config.toml
num_hidden_layers = 16
hidden_size = 384
num_attention_heads = 3
num_key_value_heads = 3
head_dim = 128
intermediate_size = 1536
vocab_size = 16384
hidden_act = "tanh_gelu"
norm = "layernorm"
norm_place = "pre"
norm_eps = 1e-05
positions = "learned"
qk_norm = false
attn_scale = 0.0884
bias = "all"
tie_word_embeddings = false
parallel_block = false
extras = ["capped logits"]
init = "normal"
init_std_qkv = 0.0246
init_std_o = 0.00435
init_std_up = 0.0246
init_std_down = 0.00435
optimizer = "ademamix"
learning_rate = 0.000312
beta1 = 0.9
weight_decay = 0.47
lr_head = 0.00513
max_grad_norm = 1.0
warmup_steps = 274
schedule = "wsd"
decay_fraction = 0.949
decay_shape = "pow"
final_lr_fraction = 0.02
batch_tokens = 32768
max_seq_len = 256
doc_mask = false
train_tokens = 305900000
max_steps = 9336
dataset = "wikipedia_en"
MLP neurons of a small language model. Each row is named by its layer, matrix (up: input weights) and neuron, and shows model dimensions 16-111. Each number is 128 + 32 x the weight over its row's rms, rounded and kept within 0 to 255.
A block is one neuron, or neurons of one layer that tend to fire together. After each block is what it responds to, as a language model described it from the Wikipedia text at the highest values.

L13.up15 [103 168 164 155  87 186 134 129  84  74 140 144 151  85  75 123 113 134 154 168  89 162 190 165 174 112 133 121 158 146 122 112 160 112 164 160 134 120 164 165  92 132 135 116 131 152 123 142 142 144 177 156  96 158 157  58 154 138 102  97 123 126 137 165 144  99 189 112 113 181 165 118 135  89 130  71 128 195 107 175 141 173 139 199 149 111 154  75 166 118 143 105 121  98 157 151]
L13.up140 [169 181 149 108 135 168  78 167 110 104 129 165  98 165 132  92 105  87 124 130  72 161 181 156  88  89 180 136 150 118  33 117 142  99 119 119 140  79 149 179 151 145 124 136 117 109 115 126 120 172 155 137 136 106 121 125 135  78 138 152 128 106 144 140 128 157  88 150 106 173 174  94 121 156 128  66 155 116 112 162 153 138  57 113 153 141 105 145 159  86  84 171 185 120 208 170]
L13.up661 [157 118 193 132  98 164  96 101 112  35 105 123 141  87 135  88 143  69 115 164 133 149 217 152 129 129 217 104 130 140 107  97 122 139 205 167 142 121 162 110 171 105 137  98 149 115  86 178  59 165 131  84 140 134 155 131 176 137 152  76 150 140 159 187  77 122 111 153 113 160 142 115 136 109 116 125 148 147  99  93 169 189 123 131  90 134 125 100 123 114 111 136 162 139 143 163]
L13.up965 [130 153 137 153  67 186 113 107 153  74 111 141  71  86 121  97 105  89 161  70 114  89 173 136 161 145 173 159 187 135  90 130 103 186 130 140 138 141 134 167  97 115 164  99 158 127 172 126 133 125 170 143 155 146 120 119 165  85  97 130 124 125 102 145  75 143 140 117  88 138  91 118 136 111 121 158 126 122 101 139 168 117  63 130 100 104  98 102 164 152  80 155 118 134 146 154]
Responds to: Mostly the pipe or colon right after a row label in election tables and infoboxes, before a number: Turnout |, Total votes |, Height:.

L12.up315 [142 116 116 105  96 116 188 102 115  62 131 162 139 137 172 154 150 107 182 114 101  91 195 176 152 136 179  98 127 105  86 115 139 183 155 121 124 116 142 135 152  74 173 110 155 106 128 120 106 156 160 173 106 135 164 126 137 129  92 120 151 122 144 156  94 128 105 186 155 172 190  98 107  83 118 116 194 150 174 121 109 217  62 117  93 186 173 154 123 142 147 187 148 172 134 184]
Responds to: First letters and inner pieces of South Asian, Arabic and other non-English names and places, e.g. K in Kesavankutty, Bach in Bachchan, -K in al-Kirmani.

L9.up21 [134 138  83  97 107 150  74 161 139  93 143 125 186 115 185  99 182  74 193 121 149 114 162 168  95 163 173 146 145 140 109 104 130 138 126  95 150 146 161 167  92 133  85 131 119 148  85 148 100 127 154 174 155  57 175 137 121  81  95  94 168 117 153 127 179 176 162 112 104 167 178  80 154  88 110 116 131 108 115 118 155 190 134 134  98 150 166 156 168 175 145 152 126 125 123  77]
L9.up189 [121 129 103  16 139 125 115  78 138  85 121 158 166 133 124 107 116  78 135  69 134 161 131 104 127 166 101 123  83 134 137 174 129 171 171 160 122 153 126 108 122 146 149  94 156 128 118 158 130 108 138 141 138 117  88 110 166 104 108 148 112  77 151 161 123 136  69 125 150 161 152  79 140  93 164 129 109 161 103 104  50 183 127 124 136 102 114 112 139 170 132 173 125 100 177 169]
L9.up977 [120 219 117 129 137 127 105 125 109  91 140 153 188 138 142 130  51 135 106 171 154 147 116 132 138 157 191 100 151 100 100 130 131 149 160 148 178 156 165 142 140 119 118  69 149 108 107 131 108 120 164 161  72 122 149 131 109  93  73 141 149 102 114 197  95 115 210 103 148 177 121  91 124 192 138 162 120 131  96 178 174 147 120 128  93 160 159 142 156 145 166 157 192 139 199 182]
L9.up1436 [131 102 155 104 139 122 130 128 141 168 154 118  71 169  70 125  69 106 138  77 144 175 126  91 150 120 106 140 124  99 134 142 181  60 156 111 146 192 133 177  98 158 152 120 128 137 119 181 107 114 161 124 138 156 101 129 110  83 132 112  60  75 120 133 115 108 127  99 151 117  91 136  56 133 127 135  85 137 125 121  62 155  52 153 110  76  73 172 158 150 187 158 148 130 160 143]
Responds to: Fires on inner subword pieces of foreign or rare proper names split into fragments, such as Tam-mer, M-amed, S-ug-ovushan, Pull-inger, often in lists and tables.

L9.up311 [139 106 153  98 132 133 149 160  98 152 125 124 169 107 113 138 142  95 127 137 127 155 148 176 147  93  87 127  92 127 157 112 137  91 141 135 165 112 166 151 150 166 174  79 118 181 133 116 170 147 160 113  95  71 151  92  80  95 112 132 115 103 124 108 138 174 130 152 180 168  99 132 166 182 146 132 133 139 111 118 178  90 106 121 128  92 117 127 179 141 161  56 125 162 116 178]
L9.up559 [144 141  79 152  99  93 114 121 136 104 144 152  94 145 125 146  88 131 123 135 125 155 156 107 125 115 134 170  92 144  98 120 125 103 148  65  91 205 148 115 145 111 103  89 120 158  69 126  83 134 147  97 168 104 125  78 136 125  56 119 111 117 155  79 217 139 175 160 145  96 114 170 123 151  93 138  76 121 132 117 120 211 134 136 166 146 160 116 152  49 188 112 163 116  83 157]
L9.up799 [162 128 135 136 118 152 116  84 145 175  97 148 104 111 130 139 177 150 159 107 196 155 122 128 105 134  94 128 114  99  76 138 120 132 142 112 128 133 141 101  84 106 120 125 175 167 176 106 117 160  93 154  66 139 187  90 110 105 139 140 108  95 146  98 127 162  83 112 134  89 145  97 123 109  35  81  51  72 133  63 180 105 149 124 147  63 163 105 119 125 117 126  87 105 158  91]
L9.up1509 [205  99 117 128  83 191  90 150 142 122  73 137 128 149 158 122 107 124 113 129 189 113 178 175 114 116 154 164 164  97 135 161 114 121 193 103 125 139 179 133 135 116 146 162 130 104 109 122 112 196 119 139 187 121 172 142 160  96 125 122 122 117 174 111 172 137 165 187 163  70 138 148 141 155 113 163  88 121 107  78  90  97 155 104 172  90 147 145 172 147 150 133 137 129  88 125]
Responds to: Function words such as to, and, commas, for and in that link a noun or verb to what follows, e.g. decided to, France and, the right to.

L13.up39 [143 160 135 148 155 110 112 137 118 149  98 145 133 131  80 100  98 133 149 143 208 161 147 123 161 121 126  70 150  74 128 127 150 160 149 112 123 191 160 123 149 153 156 105 114 116 190 137 139 144 131 143 133  98 119  58 145 101  97 149 157 131 155  89 151 138 179 132 167 138  90 135 150 139 145 142  33  64 143 114 195 160 101  92 149  85  80 101 225 145 164 170  94 121 163 115]
L13.up738 [ 97  90 196  42 167 129 141 132  69 137 162 190 132 156  88 136 150  76 122 119 124 194 115  86 156  97 138 167 167 128 103 196 156 127 163  70 170 118 109 103 129 177 161 126 203 197 149 141  95 122 105 129 162 103 148  99 112 170  67 158  93 136 127 118 164 118 120 180 101  62 131 202 167 144  78 105 144 136 135 101 123 108 115 135  89 111 201  83 132 117 202 151  71 168 120  97]
L13.up1122 [124 125 149 138 101  86 148  40 107  91 149 128  86 121  85 130 146 129 148 130 167 216 126 117 155  98 142 170 189 130 126  85 201 179 164 131 133 167  93 151 149 123 163  94 123 150 135 122 157 164 166 108 184 143 164 119 206 175 108 131 129 161 178 161 224 115 153 177 139 122 128 188  86 133 143 144 108  99 146  49 170 183  78 150 138 140 140 105 152  87 191 133  93 112 209 141]
L13.up1230 [120 147 162  99 182  89 105  85 134  87 105 147  96 138  90 111 111 102  74 166 154 154 170 177  86 141 143 118 129 101 105 149 183  90 160  78 121 115  96  93 109 157 116  73 159 128 108 135 158 123 128 104 130 108  93 132 160 150 122 122 133 119 133 144 219 170 190  85 101 114 152  98 234 146 153 188  64 129  91 138  96 101 105 150 112 197  96 172 138 101 180 127 156 119 116 115]
Responds to: The word "to" (also should, would, from, and) right after a verb or adjective that takes an infinitive, as in allows the user to, encouraged its citizens to, unable to.

L9.up352 [128 176 115 136  87 101 101 132 119 161 135 109 176 151 158 147 125 104 126 157 134 143 181 137  90 130 141 138 171 142  81 125 150 128 143  48 159 152 193 176 127 125 112 104 118 169 119 125 111 131 130 157 128 119 135 146 152 139  83 114  78  84  75  64 154 123  90 132  69 125 144 151  80 136 125 138 147  63 125 104 164 167  97 161  87 136 131 194 123 134 165  79 177 110 143  85]
L9.up451 [148 147  55 126  74 188 102  84 119 123 156 141 156  95 216  74 125  93  92 127 104  71 201 187 107 126 143 110 120 124 118 127 187 125 168  93  93 156 198 127 139 142 150 171 135 128 127 157 141 120  90 135 146 101 180 145 119  87 131 128  89 125 101 125 148 128  86 130 121 130 157 169 117  98 131 121  77  88 118 182 198 140  82 126  86 118 154 140 131  97  87 153  91 168  86 152]
L9.up645 [129  74 115 112 138 160 110 100 138 131 145 155 152 121 138 178 130  98  98 127 142 145 156 104 130 149 102 120 226 140 160 126 110 104 123 137 195 131 182 173 114 141  68 169  87 157  97 156 135  74 139 109 148 114 169 115 126  97 133 159 140 156 148 131 133 103 112 155 118  75  89 142  91 143 141 141 139 114 118 138 147 147  54 149 127 129 164 157 173 150 122 109 109 101 164 151]
L9.up1057 [146 104 161 102 138 125 169  74 127 124 119 132 134 189 177 175 163 101  98 123 166  88 134  68 115  95 107 106 166 146 138 147 142 158 117  77 113 126 152 141  86 118 186 131 124 151 101  94 175 174 121 137 116 122 109 104  94 129 120 102 107 175 137 158  84 177 131 161 155 144 130 121 114 153 139 123  40 125  96 147 141 175 105 101  50 135 111 198 143 177  87 130 147 137 151 192]
Responds to: Word pieces inside personal names, mostly the first piece of a surname after a first name, e.g. Steve L|ingenfelter, David H|idalgo, Omar Sh|ami.

L12.up562 [126 109 161 100 132 122 144 147  37 154 102 139 144 169 175 136 149 138  86 148 116 151 100 124 105 122 158 109 183 140 118  77 136 126 198 114 157 115 184 170 123 172 114 169 106 167 158 111 150  71 125 134 110 146  90 161 145 101 122 112 156  51 125 124 107  64 178 147 134 184  94 116 150 165 151 111 162  93 159 142 201 186 118 111 149  93 148 123 190 177 155 123  79 143 132 163]
Responds to: First token or letter of a surname, or a middle initial, right after a first name in credits, cast lists, and prose: Nathan Rab(in), Jesse Full(er), Donald W.

L13.up204 [172 105 125 119 167 123 166 161 144  86 135 109 141  82 142 114 163 116 178 136 164 151 181 102 122 145  64 159 108  82 123 113 123 142 158 144 157 152 178 133  92  75 167  96 129 138 184 129 110 117 124  67 157 109 130 123 226 175 157 154 172 126 144 111 140 139 132 121 121 127  67 109 111 115 174 156 133 110 102 152 105 109 130 118 116 154 167 104 101 106 129 197 154  60 161 109]
L13.up840 [147 184 128  73 136 171 103  85  86 139 113 159 128 157 129 161 125 148 123 141 162 173 206 105  98 161 185 131 201 141 103 166 104  65 145 128  93 143 168 175 160  91 153 131 149 157  99 138 163 101 176 128 174 134 107 119 149  72 106 134 139 132 104 141 109 170 153 160 106 144 137 131 135 179 117 122 154 117 111 130 114 164  74 114  98 161 156 104 184 129 134 147 132 127 109 162]
L13.up856 [139 172 119 113 155 103 160 127 122 163  96 164  87  97 109 135 113 157 109 100 152  91 192  95 110 149 116 133 120 166  36 156 116 118 157  78 188 111 122 148 155  92 134 152  74 172  76 127 198 144 201 104 114 116 111 132  59 106  52 132 134 114 142 138 152 163 137 182 178 135 146 171 125 156 145  90 105 145 132 209 147 120 150 128 135 126  90 138 164 158 166 149 144 134  99 141]
L13.up1103 [185  98 100 109 111 116 117 100 175 127 135 124 108 115 129  86 112 122  43 138  80 169 185  92 153 134  80 136 123 160 112 161 121 146 142 102 223 144  84 168 110 140 148 142 140 115 116 122 135  97 169 150 115 146 115 104 113 106  64 136 174  98 111 166 179 148  99 144 145 174 104 202 145 126  88 101 137 153 160 189  71 144 115 125  89 163 136 119 165 144 163 142 145 108 170 156]
Responds to: Opening or middle subword pieces of uncommon surnames and place names, often after a first name, e.g. Col(trane), Bour(bons), Bur(wood).

L12.up56 [126  52 142 168 141 111 124  98  72 142 151 146 132 123  96 151 141 207  67 161 146 149  81 157 101 116 150 150 159 148 167 107 203 112 127 136  81 105 106 160 165 136 136 107 129 166 164 159 100 110 108  52 141 100 152 123  77 136  83 145 138 105 120 144 139 159 146 178  75  83 103  80 155 181 151 106 109  91 146 123  27  91 100 128 123 166  97 147 133  47 168 175  84 119 107 138]
Responds to: Words placed right before a bare verb, mostly infinitival to, not, and modals (would not, failing to, could not, can't); weaker on and/a in lists and minus signs in tables.